{
  "num_hidden_layers": 16,
  "hidden_size": 192,
  "num_attention_heads": 6,
  "num_key_value_heads": 1,
  "head_dim": 64,
  "intermediate_size": 768,
  "vocab_size": 8192,
  "hidden_act": "gelu",
  "norm": "layernorm",
  "norm_place": "pre",
  "norm_eps": 1e-06,
  "positions": "rope",
  "rope_theta": 10000.0,
  "rope_fraction": 1.0,
  "qk_norm": false,
  "attn_scale": 0.125,
  "bias": "none",
  "tie_word_embeddings": true,
  "parallel_block": true,
  "init": "normal",
  "init_std_qkv": 0.0456,
  "init_std_o": 0.0,
  "init_std_up": 0.0456,
  "init_std_down": 0.0,
  "optimizer": "adamw",
  "learning_rate": 0.00262,
  "beta1": 0.9,
  "beta2": 0.99,
  "weight_decay": 0.084,
  "lr_head": 0.00833,
  "warmup_steps": 462,
  "schedule": "wsd",
  "decay_fraction": 0.885,
  "decay_shape": "sqrt",
  "final_lr_fraction": 0.0,
  "batch_tokens": 131072,
  "max_seq_len": 512,
  "doc_mask": true,
  "train_tokens": 507300000,
  "max_steps": 3871,
  "dataset": "wikipedia_en"
}
MLP neurons of a small language model. Each row is named by its layer, matrix (up: input weights) and neuron, and shows model dimensions 0-95. Each number is 128 + 24 x the weight over its row's rms, rounded and kept within 0 to 255.
After each neuron's rows, "fires in" lists the words (lower case) most often at its 100 highest values on Wikipedia text that the model never trained on.

L2.up1 [121 111 127 110  99 119 130 131 127  96 115 155 133 118 133  73 131 151 143 130 116 135 139 128 101 150 178 108 112 136 147  70 116  68 101 147 132 146 128 175 144 167 147 115 117 144 148  79  62 176 140 105 116 132 134 119 155 130 127 132 105  98 152 137 141 135 169 113 121 165 159 130 139 145 144 151 160 124 117 157 108  87 114 181 118 128  93 144 106  94 102 131 147 118 162 126]
fires in: "by", "from", "under", "through", "succeeded", "without"

L5.up65 [141 137 116 110 113 108 115 101 157 110  80  97 132 144 126 120  88 113 130 126 122 127 152 120 138 108 149 125  68 105  99 128 127 147 108 139  83 115 147 106 111 107 115 105 146 140 104 141 121 110 157 154 152 153 119 125  70 168 160 150 120 120 107 129  98 129 127 162 136 145 168 124 118 108 107 170 133 135 139 154  90 114 141 119 133 166 136 107 107 134 192 157 119 154 157 126]
fires in: "this", "it", "one", "its", "these"

L5.up764 [107  94 104 106 126 109 139 131 117 159  88 107 111 149 128 120  97  92 116 131 136 151 138 131 131 160 141 158 165 132 126 109 151 174 198 128  94  97 133 105 121 115  83 164 139 148 108 138 112  82 138 152 173 122 145 109 132 169 113 132 110 127 126 140 123 134 190 163 130 129 142 104 140 162 154 120 156 135 159 152 169 113  92 142 148 134 139 141 145 118 151 125 120 124 113 142]
fires in: "a", "h", "w", "l", "hbo"

L7.up218 [112 124 168 161  98 135 137 121 143 177 127 140  85 135  73 106 148 156 100 155 205 100 175  86 129 125 112 106 117 126 151 137 120 158 109 172 111  98 129 110 140 133 124 130  98 157 165 131 127 122 157 121 145 108 118 108 105 129 120 115 155  97 138 106 117 100 132 107 140  91 138 125 153 100  78 114 149 115 145 131 134 157 103 117 134 121 165 137 118  63 137 144 143 112 130 144]
fires in: "press", "tv", "television", "radio", "of", "media"

L2.up424 [116  96 163  86  86 144 164  90 125 140 100 126 134 125 132 128 151 149 105 108 174 119 139  91 108 124 129  79 131 159  86 130 123  85 137 110 123  92 128 148  87 137 129 131 132 120 185 115 162  73 186 100 128 170 135 133 147 151  97 166 134 124 144 113 126 147 124 125 118 163 131 123 125 182 146 108 108 141 119 130 147 130 151 158 113 101 114 164 139 140 131 147 130 162 103 101]
fires in: "out", "artist", "singer", "heavy", "grandfather", "pinyin"

L7.up354 [126 117 111 153 127 161 108 125  97 119 156 174 128 169 120 115 142 174  87 127 122 132  97 147  74 132 138 124 137 102 147  88 127  82 139 162 123 100 182 141 108 140  98 106 106 145 121 120 117 113 129 136 106 147  95 118 130  92 146 114  83 110 108 118 124 110 144 172 149 110 164 168 144 125 164 144 129 135 108  85 112 112 125 133 131 145 153 124 106 166  91 155 142 100 162 119]
fires in: "have", "season", "game", "no"

L2.up343 [155 105 111 127 131 162 144 114 118 160 100 141 109 131 118 132 131 127 131 122 140 141 158 103 144 102 123 132 120  78 147 101 111 141 153  88 122 122 130 130 115 133 142 120 116 114 183 133 171 100 135 131 116 124 158 136 167 133 129 163 126  88 147 158 117 166 115 112 130 152 161 148 125 141  99  99 161 112 133 102 124 114 104 148 135  97 131 159  93 139 128 135 118 156 108 139]
fires in: "november", "january", "december"

L2.up197 [ 96 126 143 151 107 133 171  86 130 136 134 125  83 116 126 142  88 100 128 136 145 172 102 153 120 122 131 119  97 164 131 132 116 155 155  68 139 124 133 114 105 149 119 137 163 114 119 103 124 112 156 137  85 138  78 135 136 113 105  91 150 132 138 128 135  73 121 121 130 148 180 103 139 132 129 187 141 106 132  75 124 146 113 130 168 181 143 154  98 131  91 132 131 109 163  89]
fires in: "at", "a", "shifted", "formed"

L9.up229 [147 126 131 124 129 149 134 123 125 156 134 154 135 131 143  74 135 152 141 126 128 148 130 143 132 137 165 130 105  99 150 119 124 131 163 165 124 141 157 124 163  96  97 149 154 141  99 139 144  95 135 110  99 137 119 134 114 100 164  90 117 138 149 137 136  81 147 110 113 121 117 111 152 118 107 127 123 134 156 154 141 113 103 149 129 150 132 139 137  96 132 170 133 157 174 142]
fires in: "he", "they", "concacaf", "it"